Part of a small language model's weights.
Training: a variant of Muon for these matrices, 196M tokens, 11939 steps.
MLP neurons of a small language model. Each row is named by its layer, matrix (gate and up: input weights; down: output weights) and neuron, and shows model dimensions 0-191. Each number is 128 + 32 x the weight over its row's rms, rounded and kept within 0 to 255. Numbers have three digits each. A neuron's up and down rows have the sign that makes its largest values positive.
After each neuron's rows, "fires in" lists the words (lower case) most often at its 100 highest values on Wikipedia text that the model never trained on. A number after a token or word is its count.

L6.gate93:085109100084136096144106147068150138138128157204140118125111089079115170175089169160195128115085135136136111115151125145143112129184125182104166131145146135078137161157129129142168117081083132123129124076187169197165171153144105102133199136087184220134112176146168091174113101124146160143135132145142113160074081171096157146132119115156183146104098103094102193105146139130169079147093158179133123164121122140070155135126109168174078192127110172129214127070092076113153072140170135125087101135150135100122124133067130168094110076139124131114124093139136137135140127133136079131
L6.up93:117070081140127128118158101102162148036113114124111141135090075159150135143112137146054172162094142105081146145109177142138131145205125148124120110143195076096185171151136191119137125131099137091145167136149170106140152100161072120121185134115127127155061130116146083180167157069101110152100161126091122173133107132080149134133079089124165155187160103136123096088151140109091089120163102110103115131117136159142088116144114187125055116176142103162121060116182164086142087106093110047138140115129075059145132116137112189154115130114130144155133099141106160189158149102123090069
L6.down93:089144121093114202098155141130058141100129117059129111159144068100195101110139081138157135123078154121091160146121057108118116125197153119116117092154151136087113184117138145101156136156139119186124189109107156133203158112137092145123099161132079179137095147154120109170111151142108101095119178140049169125072160099168116175114143111146134111131155090154045128084111145132065134217155154146136115191147175162122154145131127188200093170138133129089085123132143075117081089143156138124141161123096124088123143154096152131156111155122105087159150157117134102164132077138105074115
fires in: "united" 37, "bishop" 6, "australia" 6, "australian" 5

L7.gate439:148074051116092172147152074171119138132117190132159176100089110136129103160133122136161111163169098142139096147159130172105109126170139110176158195170111138177154132100153150151152124139039137146119105094155161202165157240131126107120195097134161135124101126144115150148120158114099096114203097134157151137126099133180108158125078113150145144147109147185183146148124163160151121114153134090127063128111107088105033129129114164129117112176128078139137114080128136070185129113135129111141084143143134146126137054116077175082081110121114125146117123100177112096127111082149127192
L7.up439:132139098172129104179156093118122110112094097083082154119152127138122154116087108131062109158169085101093133149113093155157114093175167109070077152177170102061117099202164116096127130093173130210081143120095148127176164135141122100153124160101113111138092154179145140105085125148152084141159117190160072187105139135131107122093150121179092172142094161109152083090125101106112119089133109163113085130092080076099185080149165099094113077163094163095135120135163066163175052178139156173128113132164164143143123143098152102139167136106092147108089172066147156096136131093135151149
L7.down439:164154072066071087087164139141162089174125119132129101147136198123119111156111099129131156121141097146139138153158119110124134157110068108113155125158136136189083130120140068163161126136100104149166191102201099096128199174129033148149105162167159134162139095128132156150081129122142134092090156100156135062199197091124141119144080126159062153095108145164158135152086145185142153172182189117160098088096157091162103073117150101183130132149159120112106138142201141108143160114115125069167073121105091075135096131157112086126125154070144149168148143114145141125107105139146128125
fires in: "a" 44, "the" 24, "this" 17, "one" 7

L6.gate198:135168172117181044144103183106172122104136079087096133133134145185121103153132133097190150122170121190151066104138098158154170100198144075088102142107164123113151141118079125130171182155187134151110103124116151125123135141152107155071106190121190125074145115186106092100130061147112154083091154084147130113111157111177116064120131099148127089119125104051150127136122114124090103089108178142126117151134152147090162097127140135127126103115137149159169157087125154169097089076102164071162132178104082163091177120128145095141075112086094173096167124149145169110147154112165190139
L6.up198:120137154140181089069112196095135159127119138103138090155134039131121134096138094114105151101152111132087166126112098103175071178115143095127115188149119122142131088158127159125151165124129071138072126111124153118119068086073152101130166121077130161141092133156192155062177162137129173151187115115120170159084086091125107122087074128090114088120069186134098142139124131142100091044145168121124061193136154101063135092104096096125082164135124206180090153092141165121162121093137109160153122143115156153133133138136149080142098158123118083103119168107112114118119138118111101045
L6.down198:134054145081151138109113106085101064114159141163106072147176113108150080141118126098151156089128138089185118170122122155114108137095121202172121116099139100156172142129136127084159140166128123160144088146139078131103120180078176088105120157144158102065051178116117129161085148141045120100098139135155181166118082059124114145110148056155133104117107103087133138200099106124169133082104167134138129114148139141085150039175111112110124128136116157086159110141133126134116089093093097121171159159196125099158120150109090183135066116100172081172164147101136130089117097109178099116
fires in: "other" 38, "others" 6, "another" 6, "oz" 5

L2.gate209:106165150143102118192158091160103139108129168095106182136118130159157131130120138144153129067142163137141131121127077092123126123052172136136191145119100110147158148131147143087051104153209154106153143121119177098187125101122083109138195124156162182182183135120139119070135109146158106146125127096114117088172156164146163115139166115085148211135062091162156147116126139126110136172123105159163106099117146125080045156072098033087116123090073168138169088142168171145150132120190119150127121179138167163132168130131074103102140089131078145151114120134119149124137173141182162142
L2.up209:116137138153079100135159099138054156125154133108090117175100132144107154162117129193151152052163167159109186100109119103113071115132150163128131112120141128133149111154156115101104120108181137130138133101125164125126133093144053136135121092124189136176117183107154095060101109134129112161125152129124111122162109145144139112146193170109145203155111100088153159129152101091134139154130097202178087107114165158085083192080113073099129110106064128146115062184158161141131138145180091077167114151083131150134146070114062107145116100105058118151088114091150163138139201144198174144
L2.down209:123117144136077131192145118140086144121124137114113161148171080129140140191126169141128185058089101128150123143159130048129143118095153107104143143133141151185107153116172053095132115191145163118135123094130157103148162118131166084151126142182062119106176126085077099128108131170167158082138135129086162117127183103134139129116148143106092189134134106215139141051179142148185134160069082134163151119100091079152113160112072114114121131173070166111099114154146120094097136101149103140109113110120109136118150123098108088212131174173173205113154094181090121130151155070138123155
fires in: "he" 28, "she" 14, "model" 5, "interaction" 4

L2.gate48:114182133100082132167066118109185135176115085064097097217117123112063031189085127125108137121145121133065141144189110172087091161143180100149120125099123155137110097219152144106149101154096119090104149168142153105131087092146157163144129100111145107147103158158134113106078145068171073194116169157096176172110110217070085126125098075119144111117101140158156170125168090165150149126150136153160154145176118145156111135137114112137108170124140161154106129142111141115160096161112097124140111078107147132094106144165180093148124113129133104111162122111104164158173093110172097113
L2.up48:099105129095108126175110115103164136176071055112160167146129120163122066143065135135150097078145097107135129156227097120147099195148130083195146159133117120183116080205092155121130123170150134121143150222180140112112081103167143118083139093110120129152124151137129090128101106117195082134121129163126121142090085218124100104091162147125162090191084132182080139141143103186124126111129092182143137085113079098124122098112129130122081150136086148113114138111074127182154109137093116108138153106126098091078160143164135095165170100112103086125166070120141157107157143119158118135
L2.down48:120130101170117124126157118173119128087140129160190146059111164114123182126123108130155079134099171166079182094088118126124109093169122152084159051131193097076159109104162091143129108159211133116138110097126100124126114151074205140126133110080063123124196105110093114169140144133117201142136159094117118110118110090095128147112147118117101168205186179098126062161117120073131065178138155147109118096073101128156152111152077156110125111100123069097135108133131100120060166156134118123109185121177120125166058159135097149171099159133123154136137119163114145152089100101123179122
fires in: "are" 61, "software" 7, "is" 7, "delaware" 4, "share" 4

L2.gate239:139124165186186114168159152180087100192153117151094096128145077113139120139146104139158135120201149118153127085100113138138185109161139157103117183102144113180152153137134111099062110102124136120096157066120141123116103125087167103124192115218150142115105166075136130136120108134115090117129141174192144093177132118123173121140091220138166097118125072081140102178111196125121107042134144201068157212083162139099109140130119134102165120176145158129134137140143169137177084136118193124130159146119090143132176144142144153106144147167166110083133156078100092127157122137153140116
L2.up239:147139125190203112147141173161161148121160117129080116127085113154174122140128119127137155128148149132125084070092105177147165080114094154146093149112123130215136068116140138099101134087142158111089147089205181156177121138096138086107102094162178126162142155149169139146104142126077129135136168128098149117123085087126123083045097160155176160152169125082165113148095184108156138053118173199088139187145169109108083136163138124120158122165158198144122154137124145097116111148108164110163102081076133104117116103098101176061150148133095140103102172062146104094154098124140171100
L2.down239:109150165187131097116140114167177125116123122106173148177144095148110110110127110130096128064147127169127112110133072170126142119156085137197144144136086109142188103126140176107107183111174108082135173136148182160163098154117106170091146125145150087151116146169125130114154129108126137115131187126059147130042121065095177057119086216114157156124151175184154096105033106167085184059128169160126161155164146099109093136127176126105150132134132150120071115087099181103139114123096153104137138141132154165117120142095125136088151181151160086096140155130175098185158141108128174156
fires in: "august" 21, "daughter" 13, "telugu" 6, "october" 5, "hughes" 4, "portugal" 4

L6.gate215:108106134155185123132122098034136157121100136041130125130145091103141102186108150163151131138115110134142072136118145132113141171105124118160130189216166148089140085064130091076128124085105084107126113067140153112058148057099129123082177179112108085144150134142152082093148067170129130201115106154146110137067105103134092131104126127153097104114130148171110124178111102094099129158134174164165111091200092122131114109134145092097114117107175220137107145055159117100149129136130090153134157086135109106116191123137082120130124049158114153124117102129174145108134167133167113117
L6.up215:077091085148121146159163131078110073168091161120108103153158047118154155085123132171133152094124156115054156127141082148118151133092106120152131085152205049155143134128154120112106103106209140134136136106113085142147172139154088129092130112066131095207159133113130136123139092174133135142106105116135148177186140102113208118133127117139090110201107146093108108120112071104134117124203099094154140183091139209089144166137109126123096155155159125179156109125104088117171142156107120129070096201120115126092073136120128102165154157139178096156134097146112153166133199147106139104
L6.down215:215197141114143093142109159114136162154125123148101146120138142109134135107120144163112107119200170124116167117143172108167151177170087138035142158105139114176050124143124171142081137109103163110167154066141139100155084130116154079087157156169084150135144156138148083143163127139085125126120132213126155132111083127172119155080126133160127098110122133140178162157138089110127187062098128128156116119045106112112121156157153151112106062114165146097153167182146125172141126106181138112104118095116173116094107131098117103082150130149145138119107117166070116063178172150126172226
fires in: "league" 62, "qualification" 5

L6.gate248:125155097171127155140141149104144067087130157108077072100109120111178163134143115110130120119167120142099183109150133151102107155124188123178123112117145149138151172074162159094149154090136090141110150092063107115091107175129121110188133136123137073123113097113171128155181137005155094120142117089206140126186114121169140110119079123109123080110089110170137153163125184154126134093099135162165091113144065154208139125106164172104119123132079157088140194174161128167192165102134112094137088116134158103088120085129129121124079096080129177102165142115151113067100077149129077144
L6.up248:115163129076134123149127255174123089110091140073080116158205107114114174143170150126148083149121117203100142150145146115074079092131155134149122132116128120089152125051161087155168156156088156163121139094165114087110131091128094121138140097109132145088173091185159116098139077143145111110146138040089171155070101062166180133116106128081137124088143157109122119127157160141118152181157120123118132063124168127136136081122137098087138153131096161165118159150154130209175082119109156116136162129069127150069074138163188135098130125165143135142166106106147140116118118143138118128
L6.down248:163117150090068121152114125116094161179115150152103186139129132121066115087102190093147134110143100122182160107136086111131137068148099194102133146116137127118128084159144137137172138122041113086121169129109206063098119078142093122132145102076129172172148144070103139090117154122106085130096128131182105183079152118138126121159135147152103171144130135109135094120162149143135168097027115114159095202183124143073113159139145143166096152160158107110126161156133177124141156073085125212091083122127160130081153187125073179140192117163151130124115088122114124083140102104104120133
fires in: "during" 22, "district" 9, "european" 8, "each" 7, "europe" 7